{"num_hidden_layers": 24, "hidden_size": 256, "num_attention_heads": 6, "num_key_value_heads": 6, "head_dim": 64, "intermediate_size": 704, "vocab_size": 8192, "hidden_act": "swiglu", "norm": "rmsnorm", "norm_place": "pre", "norm_eps": 1e-05, "positions": "rope", "rope_theta": 6190.0, "rope_fraction": 1.0, "qk_norm": false, "attn_scale": 0.125, "bias": "none", "tie_word_embeddings": false, "parallel_block": false, "init": "normal", "init_std_qkv": 0.0454, "init_std_o": 0.00534, "init_std_up": 0.0454, "init_std_down": 0.00395, "init_out_by_depth": true, "optimizer": "muon_variant", "learning_rate": 0.00844, "lr_mult_o": 3.0, "lr_mult_down": 1.5, "beta1": 0.9, "lr_head": 0.0043, "warmup_steps": 200, "schedule": "wsd", "decay_fraction": 0.535, "decay_shape": "linear", "final_lr_fraction": 0.1, "batch_tokens": [16384, 32768, 65536], "max_seq_len": 256, "doc_mask": true, "train_tokens": 365600000, "max_steps": 11615, "dataset": "wikipedia_en"}
MLP neurons of a small language model. Each row is named by its layer, matrix (gate and up: input weights) and neuron, and shows model dimensions 0-255. Each number is 500 + 40 x the weight over its row's rms, rounded and kept within 0 to 999. Numbers have three digits each. A neuron's up and down rows have the sign that makes its largest values positive.
Before each neuron's rows, "fires on" lists the tokens most often at its 100 highest values on Wikipedia text that the model never trained on. A number after a token or word is its count.

fires on: " and" 61, "," 26, "4" 4, " &" 4
L13.gate659:535493545475438472545543487494516517475494590569433536417491497522501517517435540457494470570438526523508468442504551513488464513629469538557498554487519485490527545427464555485521441479470480497512556469480572526433507476571471447528473490498434442530477545468490468460548459545533471489454513495508518525500519507430519544511499544497434526390478450503495519564531452484491501431536494570556428479533551475514545544463471512482471480530530475486457512469476514485490590494534448581550553464555422472465528503598416425509444473485480584498520547548494471476499533430538503506480473502582453401521539439540546540499473510526531482443512474527520534471533526501479483434523488498507454459462535501526510497488515560500539448452555511479454447509496522481501448554497457
L13.up659:508540510503483515505471428533518455495514514560496450562478447552496514495491470467525472442504549523460482478476526554508536558590519503424497462527547469525466563495499456494538506485507446540529517476483574550496517483484515477463577488539487473531504536513505428475554533497588399530473516540498481507523528528498538488536417496522487481443536468496597498538542516523473539577469497465502424512475507457538445516453479461490436564499593476467513519475517479499498557470557476516558489493566501534540540574528461506470378534480545509547521478517550473517586549451465477505418542476463537487544567484586570509499510564495509516555533440519595485493586431423453506518575488458460464460540458485522514534461488480546541530415465504453524479483571479528503446553500474

fires on: ";" 39, ")" 33
L4.gate344:503492504501496563515488493489540492469484530523522520610579515554492503490481493471531460440489514418497456477512486475449459485514443467483517487534504518549542520543484465570509558481528543493535456532519507574494492590493452500535451471494527473460510440532501448464459476536651553515507485494534521514499525486510484499528593474506445465455595497511584507535450490472550513557421482526472511455509515594508463478544481447562505486498418521513544441500486485463493521573464600487513598515567455597404469494508475470539469479518521546506485469488493571508488564506529471446552425542440549490500520467534471501563509482544419460447458474498507504509517459528490484585507526537513524440535514500529424510438555507527514466505514539502539526543427469431493553473501536
L4.up344:459498586486468517365459518479522500468460495433484542503484562536449454520533474552579503541485517432460478418549488544484513452470472450521503470513484512507514598520546535535522520474561489498500476541528478525493505461484489507528556452500498515538535504503460500485423530431564473453449482423533542513484492493542450516502533464535492527440495402474507466513492532446499453522471443493447439477577439493440520492537539554544442469498539597476482575487479498523553544461540508503412590540576471513515414531578571492483493500455483481468591494590547506570454522544562576513484503510498498460486497549562509483520496466439469529489474505527521457525531543490518538555494483501523481435490562470552423488528515456478485456496473507428546491527496438502434496495508490

fires on: "y" 19, "dy" 11, " Most" 7, "al" 7, " after" 5, "ious" 4
L9.gate211:451465519462592481471557517524557468399532474427491451543531504523528459468500464542538488504470587469497495513494440434511426509483495534541527514487541609477497513492528462477520533471458513493490531521458503442485449445494451525555559475530459495462535534514528414436451591510471483512524432572541547428592454525502571541470465511442611493549549505496519447514562447477479535465562454452546566451535513509511524530508481455459489468457505542416504460448463529505493504509436456474466529562558498513518568527459440542514492485486531482559569545518466544529474514502519531534504508507460490565510524482485497583481491451564530501525457504464463507469483410525442554444535522505514544516463529469497514501504510466517477481391517524559437545485501553521524443531491487
L9.up211:501568507386418483430526512455443493512525467453491503511446470401459492551483463459446456517549566518526473505534502528519490469520524471552516494570571521506475466479536572474485421515557467503510498472474538500523473563507444484514494469523492508626481496487589502555485456474560448464577527520465571427466526492450501535447554568594423550529545561438464482551534493487411523455531504447513507519508531448475485537516541508517465485483494492464506535528481424511484476481472420524491505468463511459517482487474505465488486526540540466417493548447483538495459500479477514473521504488494469502466507541552566477497455484452493458450499420454493420566529458485564514572494479455449524489515391535457522533492520453498560479490481488551507415518537570532486543491478519

fires on: "." 28, " (" 24, "," 13, "(" 8, " |" 6
L8.gate681:484531506516516421476497503496537473411452492540450513518507453484531511499547514531444544436548518463575488483506497491478528587551496487599556535510470502518504418521502485568476495521501587583451535491472475441547541441483572483463560489451514442451540492519512434540378529533563455511474510485495532495503424503504529472562469469484525490512525567541511453530471551497510570501470473438532583427510475525501510493484423514540509539525508465474542442517476555477570521504457507456564504449451439506471478482475570450437515474540535515476474456487452521516515562534575519571529530480527500495508543437550483463568507498489445491540521498532539533470542455473475469501451601481480495497420604462500465560496494468589471471480513450496457480486493579494474477440514505
L8.up681:548542485532430531492529517523504509446456441457452533492534452507480498524493474523498627484562517556545482516500480513432509474501544457577487595529477546539466493535430571546551499467510458541446463499411520472515451495491552476496495528499571492563500507513468432485430495464529482478531456493514560547473488536541462526486538507477570491493508536526477480483506587505567547494560449493533431464515513543500490491519560532571511554541524473449582507579461461466503488425509537490528481502541394571452544503478500509445536460515493430475438515479474485501462520556513498512487477474424486486469550488546523564517487544489505541442464413537429518506575458453503484536428523535470546525473411404516511471480497552542453494539493450484474451470522526514399468474503480

fires on: " information" 16, "s" 15, " record" 12, " points" 11, " data" 7
L5.gate468:438451440453490454470488525463519472485449522540535474504554494464585494454505576435486492460501469449428474524453508527514534387448501514574447546429498516520494495536518513522525466518474565467517516435534517497549495521517506500527503554587469522476522503436542519502563550543472482492480438565564510477493486466518617557545511541514517555469560494478438431551524549559474467498496529496477530519536519443497433533460432499510546436539434458499519507474584485492469494526517446500501480531480501541494454544414485593453513508528450470464478442460458545548557507449475559511516464517467483532498565502466569494426473485497494489429485436467530444490542482464547567538553517482479514518457499572503539554469474532451470496506569466551565444444455429482545519483537505
L5.up468:430434477505529455484467435452487550435465473520522463533577519456580466520502508442503538459512463445432484484481531519505517439463477446508472481484495541528494485473538549510519483464465551487487519520555491501550598549553480482549496534516453497447484457500480564490463538462494484463544450546537467461449563514522529493485489525485442503391516473477453470524512533568464468511545563554553475514558487493449463536470461458487566493544531424492481477438500431455512532505478506526520523498544531533441455538401491578491520507551402502479432453475456519501541503435527525517485455514566481518502515492477571437534472450458510505472509421566517423481531498423534526492538515436533471452568496533504498600510523529386449483471517562485491544467432442480522488455539467

fires on: " that" 31, "s" 27, "\n" 8, " because" 7, " Middle" 6, "ach" 5
L4.gate339:498492518458452548496528554434419566482515584563497522455504459494566484531494511483516402600453515570498523533466500520513478546528473496475502464477497494450547429464539578493521457565481452503482499486551534484503528505524544579514461512474503562523441470491523444488517473497475566469468587502483555499472482517561545527460536520518487486526450533465515515519477513489509574506487556497530484482547529541425522488506485464586563590453557503449496529533513542457489491522404564540545543442507585499508469499546478465500467457529438505469508487521471535523588564434424513493487500497581528514477480573503465495522471491521468474493474451502490456430502491465540547559509569468445492543560448513551396471435508557496457435537490523531517489459498385468451476497504484
L4.up339:415470513486498504483518494467478474495530497481504497475504432546561500494483475508580491468544504606538601539416490428604550493446497479543450504504537498496556450513447548430554490470535516494549506466482587530507457483505456493475498477522476502471554516465553539493566450520497461541582494466447464487564466492493529527459558490508518505473514445445515425491557484538493448534485603553523494499489412502448504508480472517495497497520541497485554524486465541472580422501463503469520508498488506445567530477470493446495537490514579467505534602487496477499522492439481571547521515484504460443431545549519464495455426533493516481517479527454412494437420554514482480503517546430525576479502489537508564494461524477444465585481522499410426557479552466473488507490516440

fires on: "-" 23, ";" 21, " |" 20, " and" 9, "/" 6, "." 6
L19.gate430:487573518508470530451522471526520487549496377541467472464482509521500499503530438491529533555504443483563469518435460511512535472558564516496525524485538432478528514463525536637442518459536553499463459445434572550526496497480375511500495540461448518571447504517553433539538424510504495483393529455494511567539469441477485460466528488518524464538511586526459481511551573568505548473532485509529465520455490512498481514481470461491444489500503459598490517495516465548479530523511478467528484496543519512510566522484477428466512530491544470496447522469498506536584489430490468466512543408496418510575469434515578522487505488500458480439558472487479528462503446431469503450474524459560489536490511476553506468491459425519556456467471519574542478519483498487530469439541494
L19.up430:522536465486526525494539490571508445497400530501432537509490536563510514456490581512503511524523546537607527476493548511485531455536575495492495469504506542486483532526524527496520455553533474489443431440508503537464470534572532469537495515492543466545458486476488525581498589510500450520506498545459438486462535539490483444425543489541507388465456537505484478518447461448540458421567491506457530500524445535544571562577486507522414529461477499474486519466576424463512559503448500512505446581493515554501452514469493501515551554508505524506460520540546382469518496475561469505513523578511501441511512450449519532469434473546513507495522513548469518569462538483572527472554534542474450524522554412492570448513483474493459509495457488548436528535509540438469498494555552

fires on: ";" 74, " |" 13
L20.gate293:439555535561478567470511527499489516542481549531462449464480470453430526515495517516466469421534464477480485485393498459476509481493516492611547525520452449472588501531511583532517518504511482466541486509445472573541493488484437536444560546485511499483477500518422529502520547544525521536457489487546509537484503491471481481535536452538555463420471550515463434502437521573541474496460485449421529535496485475493570503484503569518491534517471477513461485544454508448394513472495488455480488495489491541537458551442524427471448512498558559452533494509451494519539535538532517516482506542493502488606478521526517471436524473538518529532557532548482543519469484537493422466456460537392488474452500530546472415535508508587425497479499507521473509454492532570628509460570448
L20.up293:492513520537468542440469477448543440505492560536423508568462486434451512483495547543505492442497464490462506418413511488467462491476563395557540498482504530542540563500494474592491510463490503533526461544433478603538469481420441482438481545452507479511457516496472584487533496467539582432453487517483490494485509455475571519551521479521559476430569553488499437472484494581502516521498540481434512579536509418496494518503540521492503517469505513543449493493479492476527536419491492463514519517544468504500514535490527484427488487494538456527511493537471516519500519486466515542533500451558495430542485556524488454472518485538485498521517576583587506494430485495539410476524458474451508492515480556574564518552569551487465460525545404583446512459526559477522544490541490

fires on: "." 24, " and" 22, " |" 6, "-" 6, " out" 4
L13.gate324:494565527554496516546476476549543562453514557530509472449483505535497463493575526561457447600454481477499504444408469529486479523470486525482469477517464492538517483476526481452482473503465508476487363427494533499444511479489462464509468541620518536587508521445514474479490540544496428484523522559458489418491517553401470474514563514507478549493483509517459566522482456544513437494483586510478433506448483523520415489534453503513510530544524519520468468559527515529484434533450477489577512471443487527448499533521468485536517535510487456550549528546494432495437489500473573520529561489540495468558458541545454511515519502534458499538528399475594493509453449509455536428451482496495462435551481443430458490468545416510496571474498528534501511530514488535511484533444532
L13.up324:440562476531568525456520479562503523430525513511478475508515557509467431517432505463466528499463458499459451369471451619531473555568573468490448468501469513512471450492463535441438547475526549544529514451490496518500528475483447496536502544493493518460537478504469526479592504517442537444450508529486564442528488491526448461489554495481449482411486509546484435545454487486482530477502556477494423503499539522490454483447514484493498529483546520516511509469505491489431534458454406451492459522419425480528535530525440455515450493451466540453502511477547526518514479464467460520494516497529437535519498452495478475626508449503516510585520487547438478477497458500447594568478574535486549384501529476459501515480511515538490491475512511480523580532551457520478475583517531

fires on: " and" 86
L17.gate354:512464526504475519446454480510438538507464473481468450406481420452408541493418513484406537499447578501527568487493564493500415538486517475545540517472485481520474524453498468512544438561515502497503515546542502544548484527576532435494475534552382500522464563493465492480572521490501467467488545509471535509566489476538585484510423537481502502452505488558465466519535524578514484516559528551493492500504535492535487549487531440502469476515466482481444435529517531476431490501537496542529459453503503518437507498485420509457490541512480521559513551495496506579485531504570447599460485508496498460461488492502469552430544569493502603482582443522489446543421519551553475475441487435458456480495491478488534416547478561520504503503516555438497501530470573502505463462549485
L17.up354:422563524429467509426483367511527470499470462524519470491468461460486488487523529509502508475492437474534468505481509477465487496599504482503482529522472448473576515455480521475529466447505528515474506518419522517490508535472584496523434560562534478547548546451522465516532500572446533420471496549562517537506507520483478499546502538460417463513420489534546505500578478472511497524556493476531459559483505508467556562416543460470443579493574446607510521582514520500611552520478515527505451462515522502485521535497450476514485512505549481516543484510469536501449459447487493496525560517558508535554517593531574597484488519483539534467517589469443461511463507581541457598544531539459507546486496501486512541510515481501564523548511516561499467526488506488462535462521487

fires on: "\n" 83, " Paris" 5
L7.gate183:513527468526491444551495575524480569396553413418474488564524458520504468517440546498563508509519469521484511528442534505517454494472514506431576488506500506445460450443508491567445477531413477483454478527493527477529479519497521474505428456405545488506443538524510560555494505499508490401505555564481400516493546503568473474523487524520480513488477550479489499567468544512503437513452453494509536512560472538474447566443503492569454590478560446471403470558482569492448500562517466510490527456532455497549513486488466479474494519518457528519424469431519554565547498509480541481449481552483475477482483539536484506559484475525513493452552574503527525505413522535458584550493440535522498547514559520468510467480480513502500426554450468531479480569532478456450495507555498
L7.up183:557565497438585475433515529497505482530517490541523483474472428564559470510439511505493443527539551519491542513553503451507568431458530482514493497469505482563480528558534468500539394553508472455450508506460460415469439558524478542503478407522536424437576536503473426542547547529499552454547500516513497531504431487476536516521508499476518478448451447506558503557525492487432515598515478498484541499475535496453561523538484517477500477529559521528500566443460515457538452489542437544457452431466490483488468467565588548491593442498509504427512612480523549540463459508456486596462466494539555459525506491504532492556415508513489481554449516483492472506471511522457514489541517492451467475447498511444502402450531501516460515498518535425508497487523460499481501500547497

fires on: "s" 46, "pos" 6, "il" 5, "ti" 4, "g" 4
L11.gate7:501445530529523490509507515512522483494455531491483518480506551503500572497507561459566491499526447544555499559484550544473553543529517553482551500536468563411535521515635481534510530473538477534510576465533515502492536433546518494508508517515485551539459536519589512475559432490499546502500508441539411503481492457473490506578495470430453543426537460427552529493416475501569514547425493562502504549481505427484509499595457538482514495593454487546522568481471499557526557452479519507467520503468437547484481521451449511440496502475519478476512482445487484523483595422485481405438449481517500495500554551452439434531472514582444490604459461463503485489468528530461492476523510585520517492510540499474486527520475523526468490433498492585510505476476561479491531557503520
L11.up7:577539556500486444493447493470520531490452452509483480521485521521520528485484561449553469484485443510467538557447536443543564551508533480466552517522541490555469499484521507510472402498527520432413476541562480480503525486513522527531472467458446496558429599524551525579545527453468522496537500513469550505437543466569485510496454455477454518489524541505486489527476542431505511486438504473517444510485522532571505466458500437446473474520445486524481577500553494436435443547536503486502443505525551444456397449591474449471437513438490483544532465470537491507459440450522508467466518523525511516448467569431546545502541511528450518481485547497453492530441513563495464569462500468593454483538458533543491522480487576502437483471465549496477432514471495567410554446539499

fires on: ";" 38, "." 23, " |" 6, "erie" 5, " Block" 5
L20.gate565:559508556551513457494526561563582487488440505536447557506408526461479471527508467512597504454547426519499514486518482493465438469463581446566505539467454506486525493498458484562492529517486456545527478473475476483518519558424445560478539554443470496427510521476462541526532465464528490479449483455536493441451416435522475489534521505487561509468521494477546523467556496576543503473447476424525530546428505441476509552516453464540530474495498480597526457480458502568536547501480543565583455478561451463532387519544475457493489516567452477482491515492499541512508546491588481451479534520553496490555503482496379460485423501502486570514508505498544481526476460507488500483480513482446552468494509533544512458468489444530498440490441536542541464440525505537473560460515447
L20.up565:539483514544515494461496469495529506499474490482410482460476503452509495510553549564537477461542453479533489478480605541414491509417581508513546601472501511403541504470496478529522546555542451478509509423495464521468539463522455499502512507517435479506430428521460496502496514509544537448499491559530429480480475519559469517477519536522474443429509497445535438442507535538490481443508454538500527487504531475495540553522498526514508573432500491533561460504474454483494529485496534535504468594537459521464490544502524428495490434474447555411498524421430481445469599531522450501435479527493497509486446470453493555554488460533508468497490553488424469547538472548545545483459519495427454501493494529577484460550515550556453444436478494579461597465526536500508554494546439

fires on: " |" 52, "re" 21, " and" 4
L10.gate655:501466540508455449507494510576531536466473559499454496479435448460500441488500537569425521527529546521485432543461545418492488450501544526480476518578488507522532511541539493502516516473499551509569443516535525423520508571535519483428450540546482507505440493425526522500513544506481448545481442555437445487504538598502457435526471481577482503578487537598426508474488484548501512446558515504480510515511498430539512503516528509496522493487495419494500521460482497505579544516529452489509551534484485490527574485515384504463514460513521476563549501609487504506448475511495427452533518515547438447463471503580493480498518484446433505448548521488547554550531490492501596566480470480517455553482518487546498485556540453568467455499469494501499464408486414546522535537512463
L10.up655:540434511517485453435521501585535469445434555481471501511502517560444466470465529529521513434498535478444500520492483420548488524564502514508535491506486574493451555475486484594474509526520446499521514454494467423499465511521484501531544546564494565516457513504455544520557581497463512530525501568410469575553500534537467504516557482502523482496511473474509565470489511482499541535573568477461409543506443522516500530413452450495488557491454539506468497461502481475484563538486500486606450462532480502485546477483465530526508471468426438484492564417489524545460468444486565475462476545484488537556509475529509475552484536471438434550456445569520536527458492576453535421533502462499590468471495389599513472528450517551483450546480522533496490530488482470504508440488487

fires on: "s" 49, "L" 11, "ox" 5, "ions" 5, "BA" 4, "ers" 4
L8.gate54:500555495590539542480524492470552486448504456465591533506490497530440484493578460436512410501502514582485491527470501506520520552610519497547543602490489560516517510509548512478459510542431586436443474471515532497498509503459559541515576472514493442435518476586443522462560513538520541508459468495465461510475506451467434521492510510434545482559501528466570492510464522469492498522525473465537511500461516551515426499478561498431473558526513507559496545490566581520531478510524556490504521522449491469496513491507459576476468516511478448541441495488441495491436587501444452494465476509535444490448585501424498521508464544470481478532560491521524524513479560453487482495461472522495413480435525453533431478467463514548573516488384451514538557524469503531421498491512522
L8.up54:654521540479493539479477499478506495384473608460478477575511499480463544499481550455502558524508445593521490450516464545540492477508484442498403522523525476463491512506504481520486519500502506437496473534424486460487577541543519474448545438524550490577568493467485576447433498490469566459498510431484602470495503497526541437584590463488427444467529535537538462554454440465522554501503506477524533541449519434522548487507601482457522499505471522510539552527491502516540479459480541458528499479470524510527540480551463494460502477468534488509409521513469499472566513485513473455489553542479515500577529515498509557567518515522564525421526474536556485516500470484458511497551488468466548524495446498587514457543492472454478468407481467463474493505504473494543525509523514

fires on: ":" 54, " –" 11, " office" 9, "-" 6, "5" 4
L7.gate366:506516490519512495536522477467439548520518564508418386498488502479422502513500596521515491507459520482509460480491468448553480500484445428547470448594502453429526467453462536508481528578474547536480456501449474509535546481491479524471487484539552495547531480430548513479444506575495540486476566504447480526539478457530515522547523446384533453457500487556550568419550456463447489575504471533492507524532557490512501556536403508411534464517480529455540513509553451489555478458492502490496429481546518474544456510452590473476451523477599493501497503440551484482480491430449487488526544501527469497464466527453499467524535454556557518440489461546569523526465509486550510488573542492524484484440531497509530521528564497522530467442445474567483555429463509521525450525485449
L7.up366:479483541513393462504500489485440504552429545518468497519465539480483486457433588523553508488501532483555487489537563462519495505556569486440477537520528474537437405450541446471541480544487519504445477466439422433558501571498451510519501530447442569512468408433538464505501455516513562409537532499543527536470458461494541498490463541480446455443521480482465493419519505495511503488503507441498442550447469483518418563524418506543461518470533502465535579457448507476430439561484520443532536552501485436510517507484481519526550487509551580446459504556513525455442534504552522562405456459498495470506538541446495522529515509510557590461496492507460494495481517493454538503568539448455502451568501509494497472454506494526504447512489506473546549512492448552503450465492553

fires on: " de" 56, " un" 7, "de" 4, " as" 4
L9.gate246:461508466515491525479480518478455456488507512462532501542551529486520502506517447493489462516508578510576577486462516548539500589495542462538473535505538506458532528565528520559505467518454536501481532519509504484537456544507440529443478621480464497514531527479503507504508538480451493440468485507393498510570570504565463537508527435590477579469500570465503510464485550439503480497476467466510504563528465497484520456578583483543396536500490531578526490509452481474402511485544471479493526514497538558521498503546540470487479581534445517484435533448551613549483520461494532445557470525456486540567506568493465534464538502436459493466517548493523503485439461451519449562415495523468493583470546415535472468511514489494478550530570515545462499489557548520534530449441498
L9.up246:502577470514512553409484498514425538436586622416517500513519492469460586466532467464547483533515550511527564485460470542549447561557499501530457501525523572533490556511529525454496473496523564490462403463610551478564564523476507512488490529484531567523513514504502561494456525544533507501492519530462531531505510491568471505509494423476499396510477563492481518543505503521490518584458489444494460555558498484480449466463594479475448504500458511434444493522443524469465561448565496512494540547486522446436547532528510490561429558475491486468512442498497468496528521489473483433522493488525480550449501588535479488494473509532538494449481501511464513504602422510487422526474445499498513585476492509502472494514514433464535420528480471483486493450522544529526540459493545

fires on: "'" 51, " in" 7, "hi" 5, "gra" 4, "’" 4, " studied" 4
L17.gate452:522538527472503508415491473478527465492519576442519550454538452477472522478559473509504566499567539460452512457541500492554511523523507486524516507509550520573532454506448522488436498502515459417538488483410521469531484523596479480440486425485471552485503504501485571511463436469532538496511532432531477500476482543560529568504521518475421549496509582499421478477452438401466572524578496491520494445544550449501500585497531477510539420505415496534456541485510477576539504510546512512489499582496458592533463451486547490467522460440572478474494527512467514537431517475542523554467491481501496479513485498447521583523524530508568515440536507497487558492420454464550477552508474453507516503452506500433529536472519548520492505589517407550473529548543529482530498420504471
L17.up452:464505455499456458480480506539572461514448509491498578501531564490472472467557588572519489582509448490500534478552542478524546497476499545482549512526578538532516530462410443483431466449582575508481473474448475484511458493505531477538522550523515484515491531579479514532496414487502459549528557541561468539481512521474454493423509528540492521373495560500497478508562464520553556470526548515515471424479482529490440496499435428515483456526492468471452552492554493477588470498482553487527513516565427512491543530499513541487469439510516554500494499511459404507508533484545492439442540453431545485556447498519471513567429504535574475517455489444498409419541466450502538464463546491526507510535487496459530545571505514492523536532465494531441464508412445487494521474506463

fires on: "g" 33, "r" 15, "or" 7, "m" 7, "an" 6, "on" 5
L17.gate85:427525536449459482461529580518477511475491498473543526548479456501473496536486549541530405495532463469493450507462516500517516482535585491493457533457428444515527455422453470485495530495479458529472480493491496563480456506577396450522483574517504553489525504506519546519484563443515524545553476520448495466500523511513476613531478508593471459481556456475477492485428440577493494556531499489489424557537484420460566484507459514449453457549559552535430473529428521521419545524458540479478504492516524526568580473549468508540473430604517546534507502429432463520517457519559513472531475458540488472493493500503463419480479523562500505449541475517468476429502500490497564592479539440484496453501535582534466506430536534476512485546534531513484517536480489545500545478491504
L17.up85:428525546525494531488444522507574544438412486429467492523472470588481513516509555521464496555491479508438422514440492404500527427518522473553483486504463431542519556470455536553566514570512503527439546535530464466521451537546456488491466457538535479524531505490474552576531447511532516471579540486478471457457509493506524510469503485555493564528533527486519438508500534493542497483462412418484551499536428498549548553497520483463450472460489487534535507452478467542475486524504494514501475462424541578509484499542445507542465477513497482491469464528527439482527474465604458467480511508456498505535513556508478464554519484470463558509507462489370454506428422551498546470480456522443453409484507586481483513444544525534438511506513512569426496504556534579482537484479525

fires on: " South" 20, "s" 18, "ts" 6, "des" 6, " West" 6, "ers" 5
L7.gate47:479469533470510536471521488525567527510525488527522480494542444518503478487490446515465478529565450552422539517487548427564552533561509515516461498461473449488491528526516482530480535494416470544447471506466566515534547495462531513463480534580447441504474501529410528464543463509463545486471592399462579480503527475492538504551558467477435572533471558443461526506480524476468447481495479438561533481476456477513525499513531486542498473539437597537491526478491534525483452515512482509486542493504449507505503489570475565477461578520531455524497480430495474501514538505497475476601594507455492540489518469489561545469460516428488469474553424464539473586411455465505457473476491504505485546439574463554533574577549481544544576499487443501523530557512531538518568572472496
L7.up47:479505541525504522545524479489545534582512486453556446452524559502459551491493488514457479481528543485458492467523548458514548534567492531528464522485509456620462530453496500482494513508502510495483497473517492524514560439524478476544503450556442495527503454409481525521496405448517498469468500488450564565529542495518572510535542449510423530535536557474522484474491514464490492511430541448479532472485532475439489452544506468534495475525451582511481495502471551551507539512494534517518472499508484504553539471510540526530471560465517464480473423424489516571557480511485464512507497457456477509572444498565483549568464509533446537466514510516522470529445487554591492481411422438472434446448531467502484525572525479423533545469556526539480473590616606481555444565476564

fires on: " |" 19, "-" 17, ";" 10, ")" 8, "\n" 4
L19.gate275:491475504533537465514509458458559566518433507519489451472516502501527482474554458506495518502462476504476405471516636559482431488480539516543545455490540516427506526476545485545541566499491498465513464516517497567458528496485506470484507544466498497460456482469555487549476500482534574475532539440548494488498514436567506476543517555513587488472510538549470507518564484525446533488466573478447508540482511550464479571541504517517441468490524530499487522469543538378509483484503552383499511504510454454508488475488501457520522521476419511502572487542479476508486569447493506548550472520540407484490517465532388465478498510496430431488481423431459522471474437481458584548525494509488482441468549475491467572419581509488532430535490532593469513486469484412524495493478547
L19.up275:584464537530487481490456551506472500428504483427449517511538496512498553456500518526492537430527518439509478510506427486492493519492489541490594532543498528488500466561557503523510485452502489424415521435517527457481514406488448518479476580471531527485488426499532449468430523539521533515473420470526484559452444476470526530478511511510541487558465493518403525500483503530533501500424411524395511585522566546429534567465461554535499482479519467468504520487490525538408506500497488555494510518568524446447452479511504486473477511516525388538567476501538564480455519527486441517470522580534479472414537470445472511525507480491534518502434443560543524520480452435517553482568466523489597471535528444487465539458540495478570454513533442538525472495447471492482486468452491

fires on: " –" 20, " office" 11, ":" 9, "aged" 7, "-" 5, " on" 4
L11.gate352:430458439496480500511500472423505488486502541554456464529455477562488489502529506537455509456430507526524476530451520511477446531505478442544540539520504568536554506488541470540521521547496509536536531536440548515518471490495552482573539511488506541465490498540508561445460518617545516488495488530463515467551473555504557590554506550500536441420470498504492497470572533583516474573460553517579511499533492527519514493447459522488545541500530512386553552468548476517377478511540533504460450545519497508467473485488526511542531563504544582461508561510507574573468427420532480517500505435490470506579535525511506581572522451482430524456467446471566552473521493479518531470511580508485481504534538520534455543503461417480544555501450573454475532516484519470500498538479456
L11.up352:516449531479468514447478472545446433517469593590484488496444555550409501504537600480520527456435510476555537464465482528493474541524541468452482534455444520411505540487508431468481512511405570485539525492412478589520513540526486463543492484502489497529500464500496519476509513501568532454528567526494476517381550474441549565546490451531534466421495464507511532544524577517580496471525519454516471520520406537493493420504477491512520530537560459477548542512537501503457485520492529468520492540548477484516462488507509467416491463442478506496538526531488574463535477482563489420501514455435539535456462504515579433617464456486502464499521541502494519505506593469516495534509493430497437481523554513538531494441457509492466456499462482508527518438450547491480493474469534

fires on: "c" 69, "r" 8, "g" 7, "h" 5, "ch" 4, " there" 4
L4.gate633:421511524526492499511428532504534549489492414465480525534479465605442527502515502434499487430535470514488498484489451478456529489463507532505486530587462514457457516496486477485489478570554451514491480511490497503514415542442482461399451536482502558457445495509470565554469513543551493525508464475472582455357462523477525508469496497432479508511479507524485474522511527538593449489489519489478472486491420529427453554444458510495433501499496480585477506490550439533566521508509447530431460474487569498586556548414494535512442502480506530516473530437436443561487525567546512480584533475503476481439494548469506454483484557473555469474552468525448454478410495454545554469524511464500495482482488496507510460457480474548488487400529568494454497486554506513517470564522513
L4.up633:457477527478494537440526531476528469402487470497535493489484474574435593547464473451421449541516500474493443506539508402552560472444514465468449500512466545459556544432465536502560516481543486536438463429506453500462439522471508433531481514506492501473509464501551522493490522470492492545442504493530586511368429536442551448488533531479466449494501478529567382537540535554509409575460525467539560512493470425451514565431511500527458515411513421491498487537475479483498471443556518517438456494434476480546507535434454493495505522516523471496592551469441504453541472450513495528496458541507510496488503480569518477562486454524497556547569521448505504496477533499467502497542503468461482505448517540508460495475493505577510504473481529466543476513504468509479502571501558

fires on: "a" 21, "or" 9, "il" 7, "ar" 7, "e" 6, "s" 6
L3.gate453:457544539556497467490541523490528515507460526541490486504540465560525458493500467462481509386490534413499501484504493479473567501480508558468498476478477510477562508481515538630542476464548563474470531513540489516506471528474463437512541478513530459488479530433523527466430478495416554550473477440426472431474513506504494472586463484559481501513471538514565475437555571477493435490458507580376492510509481492502554484454453521503544475496510491535592553534490536507501601440541559537517501503528526442545476587508547463442483533548503482463477534410493514492525464392502498426503426531532552514545582500544496531482409497477479531505497481462487482485506447515467501455495509508512447509451459543532568507560462501502508557527512526492498458521437611505502501543504529
L3.up453:536501514538509454518559513520483522486447479459490503458500480465446445502520513383502474580526433528535443521470522489458501525511530454506444467482532441499422534403498497467416525545505463589506479365483490564494491465549509482513494449515497466462524463567498502516498562486468481471566487567435468508512516479473458484520459527592533421552572554437479503444445503462500538511478485522561496489448581528522546488553483548456457519468460543465512500501552495447498594562501564523486473473545489468500512441485542471494473556428539498506493501527556496470503546485553479526507487454508467540468485589492511513486470571505467478504491478438479477534488515442493469571457480520507430506484499446495419445556518466574482493597452459542495486486524496551478619509472492

fires on: " de" 51, " Jo" 10, " Pa" 7, "De" 4, "de" 4, " De" 4
L16.gate130:412461497522541550507442482566446436501460549540466475521530524482508497536477455509506402568494462508535509516489506505439457521421520444510435465517501528468473493514494485464467494487467484499478447507500475548466475473432446553468512547477483501519490475482467488573523564517535512486519497549464541501582484599562428477508479436469504428528514587482547544534474453492486525475501413475524463520461564517537478503492428469505518456475532463521493484478532491508461530382471394490485467489550433567479492412497486516418517572525475498444502486403520499494452464430515432504479564514486438489471533514492516487461447487485443523522493562503499432492492518430525496553507503455477539499469454529494618495421547461513463510499484557494517487467467548442531411501453569
L16.up130:514461508541441573435457550484453479492546480502525533513527443490533524468479486467501475474493512450516547441482487486532530489465477417461442498457550483449541502443478484471440517463558513437477441534540524525567494558528547480567558525521503518499529511463543533539519513477494431522511553527495531541527521471535477454418523538562505469548538535523534525518449541535548458575463493436512495503469588554487422487455508552485622523546516437488477462520522472477493437513584503496500474481494495517470490465531444482524598523497515542518502489478595532475467489490459419454487509495461440483349489507498541470533354534540372534517474452552476475523535472448506505482475457447482504476478462528571451534499490505491542537503512473466497517579523520466503486485537513